MLP neurons of a small language model. Each row is named by its layer, matrix (down: output weights) and neuron, and shows model dimensions 128-255. Each number is 128 + 32 x the weight over its row's rms, rounded and kept within 0 to 255.
After each neuron's rows, "fires before" lists the tokens most often just after its 100 highest values on Wikipedia text that the model never trained on.

L2.down216 [117 141 104 156 110 144 142 105 139 113  88 109 147 126 144 150  91 217 152  98 119 129 189 160 190 105 150 105 131 189 116  96 126  65 110 189 113 109 144 100 187 104 135  92 136 121 150 119 182  72 114 103  91 165 114 102 190 117 113 169  83 186 127  48 116 140 103 200 105 115 100  78 137  95 126 113 170 102 100 152 106 136 143 135 142 120 124 126  89 146 134  39  67 135 113  94 123 101  93  92 107 136  97 146 109 105 198 112 133 181 122 190  98 153  96  80 126 145 135 157 119 170 130 155  71 143 144 156]
fires before: "19", "20", ":", " ("

L2.down499 [100 169 119  55 139 149 161 110  99 119 165 129  91  75 136  97 162 151 168  85  91 133 119 104 200 124 135 135 137 181 180 193  99 147 117 134 139 121  91 149 141 173  94 154 101 175 127 140 105  85  54 121  62 130 169  98 148  85 126 138  86 155 119  51  89 114  74  88  99 107 135 101  91 169  82  88 172  98 134  87 143 159 119 154 113  92 148 145 113  76 140 186 135 138  99 155 131 150 140 126 192 131 108 123 155 168  52 136 139 165 147  93 121 168 135 171 135 143 128  92 122 141  88 163 144  98 208  93]
fires before: " "

L5.down383 [118 102 175  85 115 165 122 164 108 120  60 145  96 116  86 150 181 147 101 138 160 158 147 116 151 106 148 120 138  84 151  74 111 116 115  97  91 126  88 123 146 115 178 181 138 150 119 148 151 162 143 125 153 141 133  57 107 175  84 104 116 118 149 157 118 106  93 113 111 114 103 134 114  80  74  72 143 108  73 136  99 172 129 169 125 108  80 110 183 126 147 101 118  95 135 154 156 107 180 103 113  78  64 143 109 106 129 128 101 131 139 122 105 125 127 116 103 112  86 167 124 127 112 125 145  64 178 112]
fires before: " (", " and", " Released", " –", " Squadron"

L2.down1506 [127 106 129  87 131  95 174 158 115  93  65  98 116 118 151  61 142 135  84 163 153 117 119 176 137 170 113 128 130 105 146 148 180  89 121  88 100 135 106 139  95  70 172 134 132 130  78 114 176 106  83 165 159  92 129 164 154 110 157  39 154 136 169 148  95 143  53 137 101 126 179 105 139  69 131 132 147 160 149 149 114 172  96 143  84 124  91 131 116 167 167 101 160 110 166 127 106 118  99 109  71 164  77 116 122 126  88  91 145 164 115  78  88 175 182 110 131 124 101 153  93  67 148 134 138  73 120 127]
fires before: "-", " ", "|"

L2.down1418 [109 129  95 121  61 185 122 129 110 103 114 153  85 125 179 120 149  65 194 113 101 108 128 125 119  81 136  74 117 109 146 113 170 106 147 192 168 136 151 157 175 105 143 174 169  90 139  98  82 163 156  93  97 173 132  71 107 103 125 179 128 181  97  76 108 102 180  87  91 104 122 128 165 153 126 153 131 160 104  88 134 123  82 161 127 155 164 116 116 140 118 193 109 148 153 167 114 143  74 101 100 105 110 115 133  92  98 102 149 114 124 146 111 108 162 132 126 161 135  94 155 168 178 136 150 123 158 152]
fires before: ":"

L5.down789 [ 71 173 134 109 138 110 183 136 118  99 127  91  90 136 116 161 151 155 118 135 145 154 137  90 117 148  92 161 136  70 117 108 164 113 147 144 113 118 142 143 112 148 126 114 165 165 124 174  93  79 105 131 129 174 106 136 160 115 121 143  98 129 100 168 121 113 152 162  65 199 110 148 157 142 202 167 182 185 171  90 184 155 114 124 145 109 105 103 136 144 136 108 122 123 138 157 167 121 137 132 120  96 151 161 152 129 138 152 147 153 127 150 108 159 172 122 114 170 157 177 189 132  77 112 146  74 153  97]
fires before: " |", " |\n", "\n", "19"

L5.down680 [107 113 108 120 161 109 145 160 131 112 186 190 170 167 172 109 160 130 111 169 154 129  97 157 110  71 111 164 159 101  81 124 108  41 119  81 115 147 160 145  57 130 121 121 133 102 169  77 180  43 149 103 155  85 205 114 160 131 153 125 147 108  75 108  95  87 116 138  87 123  79 145 142 100 120 146 180  98  93 151 224 122 132  91 120 142 126  99 126 158 155  99 106 106  80 112 126 161 119 135 123 110 146 135 154 154 134 165 116 170 147  57 113 128  89 139  67 117 197 115 157 117 120 171 194 154  97 116]
fires before: ".", " |"

L5.down1086 [105 101  84 106 147 138 140 198  95 113 116 162 201 142 140 139  33 161 148 135 126 127 131 137 119 114 187 138 132 125 154 119 111  83  58 154 179 174 114 173 152  96 143 115 148 116 130 149  62 106 110 115 174 102 123 120 102 108 141 133 131 164 114 117 161 111 147 116 133 129  91 147  98 171 122 128 137  96 126  91 130 156 143 113 162  88 105  30 103 152  79  60 113 139 129 186 137 113 120 110 180 119 192 138 134 181 166 171 106 100 132 112 105  95 119  89 134 135 132 100 138 112 129 127  90 125  85 127]
fires before: " of", " for", " to"

L2.down570 [111 119 120 154 152  80 111 124 124  87 108  93  81 174 127 159 140  80 116  83 136 168 112  97  88  85  96 167 108  50 118 127 106 136 140  99 142 130  80 142  94 134 121 147 148 111 124 123 141 134 164  92 118 184 189 100 151 115 120  58 122 112 144 125 107 159 108 172 157  80 117 138 157  96 166 138 163 163 136 186  80  69 120 146 112 158 139 121 177 120 106  77 139 169  94  75 180 141 121 173 181 116 127 129 126 123  98  99 136 110  89  93  93  77 114 112 109  73 101 210 151 127 149 124 123  83 163 130]
fires before: " "

L2.down1228 [172 134  94  95  87 114 106 174  93 135 129 163 121 127 112  59 168 130  86 125 129 112 146 154 121  90 121 144 146  99 163 165 121 157 130 128  89 153 146 101 153 147 100 132 115  46 115  87 105 129 123 115 146 110 155 110 154 148 123  95 156 117 209 115 101 107 178 151 127  75  98  78 183 102 134 209 164 116 180 104  94 116 130  81  80 147 136 135 124 161 200  95 133 140 123  89 163 168 145 118 113 120 121 157 100 113 143 151 119 125 112 118 103 171 202 182  77 127 128  79 102  96 154 145  97 137 132  84]
fires before: " |", ".", "50"

L5.down310 [185 116 137  81 131 125 171 121 175 110 120 148 126 132 122 132 128 198 102 112  99  75 114 132 142 137 107 124 131  91 200  75 114 141 126 143 135  67  92 110 237 106 113 175 143 149 114 115 139 111  95 124 140 109 179 173 163 162 132 123 101 159 130 155 165 116 159 136 134 132 105 196 167 120 103 182 118 131 138 138 156 110 120 197 142 194 124  93 111 150 184 191 151 126 109 121 116  96 139 159 169 123 161 144  93 145 160 176 149  81 146 103  96  93 119 137 112 184 127  87 107 123 175 114 161 123  94 110]
fires before: " |", "0", " "

L5.down708 [ 75 129 137 103 176 153 122 135  24  92 143 105  51 196 134 111 139  63 195 114 128 137  82 110 158 134 125 161 109  89 134 168 126 160 100 112  93 102 127 150 125 105  92 137  90 126  94 123 138  80  99 150 128 129  83 178 131 127 146 152 170 121 170 108 152 148 105 104 145 150 121 136 136  69 112 160 160 179 170 154 120 177 116 135  49 199 149 124 147 146 129 166 126  96 140  65 179 147 170 112 121 131 155 122 167 102 100 155 179 186 140 118 111 159  96 147 140 116  92 173 161 177 168 168 101 128 127  96]
fires before: " ", " +", " −", "0", "5", "4"

L5.down137 [179 156 108 128 132 150 160 145 180 110 119 121  55 130 137 204 172 139 104  95 102 139  71  97 132 137 128 106  99  60  99 133 163 134 171 112  82  99 144 205 108 108  91 170 115  70  63 120  94 149  57  91 118 147 117  65  94 181  99 161 145  94 126  84 160 104 151 142 190 174 122 156 125 103  98 112 149 119 139 111 135 152  82 124 114 181 121 161 203 114  97 133 177  77 204 121 153 114 107 100 120 101 159 102 140 140 158 136 101 114 153 168 146 153 185 173 120 149 168 150 126 164 104 130 169 136 132 130]
fires before: "–", " |\n", ":"

L2.down548 [121 118  99  65 108 146 120 139 135 154 164 111  80 170 129 146 170 109  49  97 134 159 156 168  61 202 112 173 129 171 151  79 140 186 160 155 110  95 116 113  93 159 149  84 148 136 135 102  99 152 139 144 148 142 163 157  81 123  91 107 137 148 161 123 138 150 106  99 106 137 113 182 230 156 166  91  93 112 129 154 137 117  86 142 127 106 123 121 125  97 150  87  96 148 118 144 120  90 100 136 139 139  91 159 144 121 127 121 228 120 150 158  75 194 198 141  82 106 114 127 134 112 140 141  76  75 138 105]
fires before: ")", " (", " |", " G", ";"

L5.down1252 [138  76 105 159 129 155  95 122 133 159 108 157 139 130 134 134 166 108 131 165 138 129 131 177  99 122 184 129 108 120 151  80  95 101  90 133 143 143 167 113 132 164 135 102  57 161 142  62  76 111 106 131 111  82  92 143 135 193  81  83 183 104 164  58 139 167 107 137 106 181 128 104 122 142 145 101  90 149 166 119 157  98 155 113 172 101 122 144 119 128 157 112 174 122 158 152  71 130 166 134 161 111  90  97 109 109 154  51 115 169 147 108 121 144  82  90 162 162  85 141  85 119 105  98 159 138  97 159]
fires before: ",", " and"

L5.down35 [103 147  32 154 123 121 174 128 166  92 148 159  76  97 129 146 151 109 146 116 157 122 107 157  98 135 125 107 173  97  80 138 116 148 124 125 180 105 113 156 141 166 105 168  93 130 107 169 134 168 138 177 113 130 125 106 217 124 178 188 116  62  80 140 144 117 119 132 114 131 130 174 136 139 113 156 105  37 115 101 157 123 154  88 105 124 152 167 151  81 140 109 148 111 191 116 143  76 149 119 128 170 136 110 168 109 180 124 134 158 164 126 179 139  92 114 161 100 103 118 153 121  95 182 140 142 130 110]
fires before: " of", ",", " the", " that", " it", " to"

L5.down1032 [124 106 174 175  61  78 119  67 125 148 107 118  83 104 147  58 131 136 213 103 124  92 156 107 126 122 165 140 146  79 130 106 123  72 123 184 107  46 123 153  98 132 165 107 182 124 169 194 161 136 130 123 140 164 117 179 124  99  81 142 112 165 153  73 166  96 127 133  94 119  77 182 102 102 139  82 103 173  76 159 156 125 109 120 151  80 204 122  91 147 121  94 140 139 167 144 131 142 139 142 123 156 176 108 156 106 119 139 129 126 119  76 141 135 100 160 152 116 144 145 140 179  96 122 117 219  92 117]
fires before: "16", "18", "15", "19", "17", " century"

L2.down1075 [173 133 109  75 145 164 140 165 119 138 163 166 182 130 100 165 170 142 106 114 157 111 196 138  87 141 151 148  95 121 152 146 156 129 164 137  77 164  90 100 173 117 148 134 146 166 108 105 136 153 174  81 178 116  81 154  86 125 122 136 102 152 129  90  88 167 163  94  71 189 131 126 158  92 130 155 154 109 134 122 111 155 127 168  97  92 118 142 147 118  94 105 134 171 140  89 138 127 142  90  58  89 133 166 157 164 104 122  77 134  94 150 146 115 171 140  72 148 146 133 124 107 177  83 130 143  84 173]
fires before: " |", " |\n", " of", "au"

L5.down245 [126  86 110 174 143 174 117 111 148 132 149 153 132 139 117 145 159 128 149 118 134 142 196 167 113 130 157 100 157 161  63 145 133  99 148 138 150 126 109 150  97 156 136  91 156 153  69  56  67 106  82 169 126 180 182 112 159 119 138 122 101 106 196 100 161 153 168 147 169 139  86 186 111 111 173 103 137 106 136  77 141 166  81 175  86 161  99 125 146  88 163 179 166 103 160 116 119 140 149 131 152 208 226  90 166  60 154 115 194 116 130 127 188 132 103 163  81 146 146 126  98 134 120 105 172 160  82 174]
fires before: ","

L5.down672 [170 128 151 140 136 161  83 132 143 116  95 150  71  98 130  97 172 101 147 171 184 134 167 190 159  95 124  51 131  84 141 138 123 144 123 151 100 115 113  59 108 177 142 113 200 159 156  92  60 142 103 167 135 135 141 103 114  83 129 116 153 100 132 127 137  92 108 122  88 104 157 122 101 157 103 160 131 156  91 141 113 162 112 143 152 119 122 124 134 125 157 143 188 119 143  92 180  84 167 177 152 122  82 120 159 128 131  96 134 144 145 217  94  72 128  99 161 148  56 181  89 115  74 190  57 136 130 127]
fires before: " |", " (", " was", "11"

L5.down426 [ 73 124  95 136 151 111 191 142 129 128 176 176 140 158 124 107 126  98 122 143 154 189 138 182  97 118 107 117 163 131  93  91 168 138 162 136 122 135 133 115  89  73  76 117 193 116 109 167  66 159 107 150 106 103 116 139 121 211 107 167 164 124  78 149  56 135 141 118 150 205 139 130  95 174 118 155  89 153 115 139 164 130 126  76 115 118 116 119 124 224 172 144 114 157 116  89 108  96  97 109 148 153 103 134 102 152 116 127  88  79 138  92 110 134  92 143 119 133 113 159  60 112 113 120  88 162  35 114]
fires before: " |\n", "|", " |"

L5.down1118 [187 109  56 157  68  96 171 120  94  88 123  91 165 153 101 157 165 156 132 171 130 141  91 112 130 149 188 142 116 117 134  81 137 101  92 131 107 146 112 154 141 133 148  95 128 150 156 130 112 145 167 121 150 134 123 114 153 163 129 143  99 131 192 116 135  60  70 143 151 153 111 146  94 198 152 163  76 122  90 147 125 115 159  88 167  56 112 120 113  78  78 102 105 162 231  72  80 130 130 123 145 136 119 142  65 164 174 184 128 114  69 100 139 122 125 108 125 108 166 155 106 139 138 180 106 152 170 133]
fires before: " of", " later", ",", " from", " after", " before"

L5.down1307 [114 128  90 108 100 161  95 127 130 158 171 158 140 185 136 184 112  66 120 118  87 128 188 144 150 155 120 133 179 128  65 177 132 137 126 109  57 139 106 120 161 122 103 114 117 114 187 129 175 115 119 154 161 135 113 162  82 107 110  95 150 151 158 171  98 147 189 131 174 148 120  91 105  91 130  88 137 113 146  88 117 138 120 143 189 202 159 129  91  97 132 139 141 137 151 147 135 166 105 177 180 135 133  92 156 130 118 123 150 111 135  96 142 151 126 131 141 210 131 124 172 126 134  60 103 131 109 119]
fires before: " "

L2.down32 [105  98 125 126 137 166 199 140 142 127 175  93  88 139  36 127 142 189 137  88 120 187 148 129 129 115 144 189 145 133 123  96 154 134 133  97 165 114 111 134 132 110  66 152 139 124 116 103 116 187 123 156 131 150 116 105 165 114 110 191 132  99 155 122 142 133 133 157 175 168 111 150  98 144  98 103  86 141 100  64  89 142 124 156 156  59 124 152 189 101 144 124 156 149 168  95 100  82 105 102  83 164 173 121 143 109 124  87 114 131 141 171 167  97 120 150  87 137 154 117 116 107 100 102 123 143  96 145]
fires before: ",", " |", ".", " of"

L5.down497 [178 156 136 113 104 113 168 127 118 113 117 216 160 150 126 138 187 126 197  76  97 157 187 119 182  91 161 103 145 108 150 150 141 103 109 145 159  71 122 127 125 141 234 155 165 129 148 146  75  87 150 128 140 147  92 132 172 162 146 143 117  98 131 189  73 166 119  88 156 102 106 142 137 125 150 147  95 128 161 110 149 128  85  82 172  86  98  68 116  90 109  73  65 143 120 120  74  65 185  90  74 142 151 145 128 140 138 126 126 148 133 117 161 125 144 146 175  96  49  95 180 118 184 130 140 154 177 154]
fires before: " of", " the", " well", " a", " it"

L2.down466 [125 142 164 203 129 129  90 125 140 218 128 172  73 104 120 115 129 112  99 139 127 209  89 150  91  92 150 150 116 140 130 118 119 168 131 130 110 137 122 143 154 152 114 171 143 100 113 146 129 156 100 159 147 188 174 107 117 130 155 103 122 112 100  93 109 139  66 187 108 149 148 133 105 138 102 156  51 124 113 168 166 137 101 122  72 140 119 107 154 130 123 170 107 120 114 150  98 143 143 142 121 138 167 181 149 156 101 121 158 169 105 119 125  86 159 162 131  75 143  97 142 137 106  93 110 155  83 181]
fires before: ")", " |", " (", ")\n", "+", "}"

L5.down998 [110 148 113 119 181 119 101 135 192  93 120 152 164  65  98 166  18  89 110 143 101 165 122 132 111  65 156 115 105 139 149 129  86 136 139 161 137  85 145 101 118 137  70  89 155 124 107  59 123  94 150 159 161 138  72 159 144 160 102 101 152  63  97 119  77 150 119 151 109 151  67 106  94  93  86 100 146  81  78 112  71 146 135 181 173 138 158 125 105 139 158 113  68 146 155 125  44 104 105 163 149 112 157 137 123 206 163 107 119 125 145 120 167  99 150  48  93 125 156  89 176 145 141 106 132 133 146 175]
fires before: " with", " to", " the", " that"

L2.down727 [117 125 113 153 182 155 126 113  83  88 119  83 104 113  98 103 184 152  78  79  83 150 122  71 165 134 143 170 132 155  92 144  78 101 157 135 168 115 150 186 131 150 177 186 136 169 155  80 128 161  95 126 100 149 123  93 181  99 168  81 145 149 149 149 172 175  86 156 155 109 159 167 170 132  83 108 164  93 109 155 125 190 115 160  82 105 108 127 162 128 110 119  89 186 135 126 161 124 160 108 110 163 127  98 108 119 104 125 130 138 165 111 128 159  88 138 118 132  93 168  68  99 198  93 105  94 134 148]
fires before: "=", "-", " ", "Career"

L5.down673 [124  83  86 164 148  98 175 102 155 127 114 175 186 167 154 105 123  98 126  99 107 126  99 134 187 107 137 122 143 126 146 109 124  90  73 118 101 144 155  67  76 112  68 130  71 104 112  70 105 143  71 126 139 150 116 129 167 144 187 154 130 179 124 200  96 134 155  96  94 122  98 152 127 110 130  99 154 119 119 142 136 124  68 152 177 104 147  69  99 106 103 122 131 163 109  95  77 124 149  69 126 139 146 154 103 111 117 120 167 130 111 136 124 139 140 131 121 157  69 165  96 115 188 112  97 146 115  74]
fires before: " |", " |\n", ";", " was"

L2.down700 [ 99 149 158  95 183 152 158 134 123 154 130 120 175 134 146 132 106 141 129 161 107 142 192 108  98 193 107 134  76 110 157 131 119 145 136 149 127  94 131  94  89 158  99 141 136 136 114 160  94 114 149 119 137  82 136 111 130 140 112 168 108 114  86  98 184 111  84 150 108 148 105 175 128  70 102 184  67 139 126 110 114 133 143 146  96 124 115 161  56 185 132 136 134 164 133 132 127 147 135  98 136  80  66 119 156 191 132 111 119 173 151  44  95 146 182 147  99 111 107 182 211 147 139 116 150 104 107 110]
fires before: " ", " the", " Star"

L2.down148 [147 176 109  45 140 177  88 125  81 120 145 150 102 134 141  83 150  81 157 112 132 108 112  86 146 108 199 126 119  98  95 110 170 178 117  63 155 118 124 152 114 114 122 119 109 235 159 108 179 140  94  95 125 139 152  63  86 114 146 143  71 128 179 146 131  87 118 190  72 104 131 155 150 137  91 188 131  55 132  87 142 162 105 126 122 106 125  75 159  72 145 155 159 140 149 149 159 116  78  98  85 101 126 154  79 100 121  85 112 126 160 158 104 125  74 175  91 160 183 105  96 131  86 103 131 193 150 150]
fires before: " ", " |", " |\n"

L5.down191 [160  66 105  27 158 140 116  96 140  82  69 131 101 152 161 147 166 128  73 118 144 113 160  91  98 107 108 121 137 114 128 136 139 105 195 111 125 127 154  97 178  97 152 157 142 132 118 128 124 125  94 106  69 144 155 122  92 172  93 157 141 138 119  94  77 102  99 146 129 210  84 109 122 179 111 138 149 146  43 109 142 141 122 147 112 113 113 106 135 160  61 147 142  99 155 167 161 119 109 164 162 130 135 135 139 122 121 170 142 109 130  81  99 139 142  95  95 128 141 146 133  98  96 124 152 127 149 108]
fires before: ";", "–", "°W", " |", "|", "-"

L2.down121 [137 123  98 113 144 125 144  95  82  77 164 106  91 107 175 150  98  79 112 111  81 167 100 120 197 109  85 118 175 121 121 155  92 126 125  96  66 102 124 102 166  95 147 166 152  74 177 119 134 133  95  51 111 115 153 137 113  72  75 109 140 145 168 170 140 118 157  70 112  85  93 102  93 119 137  90 143 156 116 153  84 123 111 104 142 151 101  70 114 120 131 140 126 140 114 119 178 136 104 102 141 157 111 123 123 139  66 122 123 126  83 107  82 141 105 162 142 107 196  94 124 196 158  91 127  74 120  87]
fires before: " ", " SR"

L2.down124 [ 92  97 118 173 134 214 153 170  62  95 161 120 187 143 125 102 116 126 102 162 130 127 111 145 108 130 162 154 139 150 162 116 107 145 171 174 140  72 128  79 118 179  93 160 135 142 103 151 108  55  72 105 164 152 148  72 114 153 195 100 104 180  99 154  97  82 189  96 163 164 110 109  97 145 108 116 106 108 121 140 123 136 150 166 118  74  50 152 195  72 152 139 130 145 154 142 100 145 135 106 105 152 146 163 145 107 156 160 202 126 128 170  63 132  93 174 120 134 118 159 113  92 138 160 136 109 118 126]
fires before: " to", " of", ",", " by"

L5.down359 [150 123 130 150 104  68 117 199 164 136 130 121 131 116 136 126 181 149 145 140 121 122 110 146 117 125 192 151 152 142 170 140 106  36 107 166  80  85 137 167 152  91 131 182 120 142 164  94 130 149 129 170 140  68 190  91 174 144 121  88 124  71 133 106 107 159 132 162 141 166 146 110  60  97 172 178 171 132 131 141 126 148 147 148 120 112 152 150 172 109 117 111 106 147 137 122 109 105 105 111  75 166 127 138 155  88 145 103 145 108 104 184 142 116 131  92 138 149 108 142 144 111  76 123 199 170 125 146]
fires before: "19", ".", " States", "18", "20"

L5.down1468 [127 193 104 201  95 125 129  76 142 205 100  78 156 141  94 171 114 150 143 169 157 168 119 107  87 140 176 101 126  96 103  88 117 173 126  84  86 159 137  71 164 107 107 186 170 174 113 105 175 119 113  94 126 182 136 130 175 145 169 151 167  82 142 140  93  86  80 108  49 176 130 138 168  82  85  81 115  97 131  92 129 161 116 209 159 115 104  86  93 123 117 129  80 126 105 132 147 145 146 128 146 117 182 150 205 135 107 167 139 211  78 118 163  98 100 149 103 116 130 183 103 180  63 107 146 169 145  72]
fires before: ",", ".", ".\n\n", " and", " (", " in"

L2.down1264 [ 86  69  88 120  49 183 135 131 155 110 105 106  68  99 122 190 184 113 115 141 104 155 174 123 209  52  87 117  74 127 142  91 151 167 141 158  91  60  95 124 185 124 177 207  92 132 101  99 101 120 104  69 123 139 141 112  70 128  57 127 157 140 109 129 122  79  91 188 115 118  97 153 187  94 133 125 117 132 155 124 118  83 150 138 139 133 154 109 132 125 144 137  97  80 120 119  65 137 178 137 129 162 139 121 147 112 109  83 168 168 153 131 111  90 139 140 100 148 129 134 129  86 129 114 131 147 153 186]
fires before: ":", " |", " votes"

L5.down555 [146 101 147 132 125 187  33 110 122 146 109 126 171 146 100 150 117 102 182 127 192 131 111 143 121 179 180 176  98 187 169 145 125 177  99 135 129 116  86 193 116 144 163 113 133 178 168  68  90  91  93 119 177 147 113 214 137  91 116 125  96  85 113 109 112  95  58 154 106 155 147 110  73 193 143 106 107 177 151 103 139 193 204 155 128 168 103 157 172 130 120 119 141 124 123 148  86 151 147 154 142 131 127 102  80 188 136 149 126  93 185 139 105 131 120 111  95 139 130  98 219 129  94 111 141  91  80 107]
fires before: ","

L2.down1031 [ 70  88 128 136 103 157  83 166 119 165 187 138  84 113 111 135 119 136 144  71 134 155 115 131 128  89 133  91 134 193  99 125 151 133  94 147 107 176 109 165 169 132 128 103 117 140 106 148 119 146 111 130 129  96 181 162 175 140 148 167 198 100 128  64  73 127 142 145 111 118 122 139 112 145 104 148 180 157 165  83 147 143  99 107 106 172 129 130 155 143 121 173  89 129 118 104 106 173 120 140 170 196 168  89 114 136 128 156  62 181 163 121 124 150 123 170 103 186 177  99 103 172 129 141 102 149 162 193]
fires before: ",", " |", " ", ".", " to"

L2.down232 [ 69 143 141 131 143 122 108 128 128  88 142 139 165 169 105 118 163 179 107 193 142 134 119 120 115 182 147  97 186 162 149 219  98 142 212 167 146 144  79 123 175 105 130 121 177 153 155 136 153 154 159  79 129 181 183 109 118 113 165 127 115 119  92 120  87 111 115 129 117  79 126 120 100 168 173 116 106  92 127 123 119 114  94 132 112  96 147 174 184 116 152 125  84 109 169 146 124 143  81 115  98  82 186 123 192 102  99  93 108 119 161  92 152 117 120  98 149 111 133 130 124  59 131  98 117 122 171 102]
fires before: " that", " the", " it", " \"", ","

L5.down611 [139 134 123 143 171 124 122  97  92 121  39 139 148  99 162 114 118  78 108  75 117 116 161 126 173 150 103 141 166 129 110 158 120 117 153 157 103 121  86 147 130 110 138 177 198 106 126 131 157 145  89 128 120 109 124  91 107  79 147 149 173 116  98 202 108 133 140 129 114 179 142 142 114 140  50 105 130 122 132 105 124 166 202 141  99 115 141  65  99 122 123  90  63  95 102 137 107  72  91 122 121 127 135 147  91 160 109 163 146  99 147  96 144  73 163 109  80  94 115  72  89 174  85 109 107 105 149 148]
fires before: " of", " that", "60"

L2.down1458 [122  89  85 125 116 125 104 139 119  78 126 115 111 151 138 110  57 163  84 127 113 119 188 156 128 114  97 104 156 131 175 185  94 133 138 111 163 107 146 109 126  80  75 167 103 128 124 104 156  75 169 139 130 120 137  86 141 154 146 112 126 119 102 120 107  53 146 103  59 148 130 147 156 118 183 151 175 143  98 158 161 109 148  72 163 106 105 171 120 141 143  99  88 107  99 113 110 150 125 184 162 135 145 132 151  98 144 123 123  97 130 143  79  71 114 134  56 114 134 170 118 135 118 110 137 128 131 127]
fires before: " |"

L5.down118 [130  86 117 168 147 174 120 133 142 158  67 161 127 170 192 110 131  86 234 171 111 135  64  62  89 177 118 142 136  91 169 124  87 125 126  99 182 135 112 111 105 120 181 111 104 131 174 105 159  99 101 151 118 154 109 150 116 145  93 144 186 124 174 160  63  88  81 140  55 110  73 150 116 114  78  99 109 101 118 105 149 102 144 162 118 175 113 114 124 174 157 105 101  83  88 150 121 207 134 115 150 116 106 142 113 179 110 123 146 147 137 163 127 127 166 120 128  83 143 131 133 125  46  90 147 108  82  92]
fires before: " |", "}", ")", ")\n", ")\n\n"

L2.down119 [ 78 159 145  51 134 146 130  77 127 118 101 109 103 147 116  85  65 138 115 127 106 157 133  92  92 151  59 152  94 158  90 106 137 144 145 139 127 191 119 128 147  81 121 115 122  99 137 146 119 125 137 182 112  94 139  92 189 210 168 111 135  64 144 206 115 117 193  96 141 136 128 159 119  98 139 129 124 164 128 141 130  96  65  98 146  89 138 126 145 128 123  98 148 149 127 117 174  99 100 173 100 119  86 118 127 103 117 116 148 139 180  95  75 135 123 168  96  83 125 167 129 162  62 118 106  58 123 142]
fires before: " the", " his", " them", " these"

L2.down1159 [117 134  79 106 163 102 160  93 136 189 132 105  54 224 161 144 153  92  82 108 134 141 107 188 228 165 127 192 140  89 152  85 130 134 122 136 151 138  64 141 182 134 136 146 178 110 182 144 125  85 116 127 165 183 129 100 123  75 176 105 108  88 109 125 161 140  87 126 169 107 124  97 154  86  73 122 149 117 116  87 140 150 108 141 112 150 148 154  99 100 136 160 174 145 151 112  92 112 107  69 109 183 136 127 122 168 123 156 167  81 106 165 149 100  74 122 112 154 141 185 107 116 124 118 106 122 140 124]
fires before: " ", ",", ".", " of"

L2.down1378 [ 94  78 143 141  77 158 129 129 151 129 153 106 111 116  98 122 149 153 128 114 169 173 102 105 110 160  86 132 174 160 137 118 156 105 138 131  77 146 107  95  96 199  44 135 151 123  29  88 137 188 121 149  60 130 135 125  93 108  89 125 111 111 100 118 148 144 165  99 152 168  96  59 131 126 141 143 103 163 116 165 128 155  74 126  51 108 136 148 116 103 123  91  99 114 121 122  93  66 119 124 101 143 136 104 208 163 173  82 159  70 143 153  97 129 145  82 131 128  99  73 120 122 173 131 134  81 159 115]
fires before: ")", " (", " |\n", " |"

L5.down69 [111  90 175 105 152 134 120 156 174  94 125 113 136 133 132 119 144 100  90 129 122 157 159 165 142 180  84 128 100 146 105  94 146  90 123 158  77 143  90  67 124 141 106 169 140 109  97 146 103  96 137  90 124 176 149  99 142 166 112 153 147 133 164 122 114  70 131 111 106 144  73 151  85 100  73 134 139 141  82 149 120 118 160 132 139 120 133  96  73  68 131 108 131 144 115 126 123  63 128 167 130  77  71 112 176 191 142  79 165 108 109 151  91 102 108 127 110 133 183 116 154  80  67 194 121 124 110 151]
fires before: "|", "–", " December", ":", " (", "\n"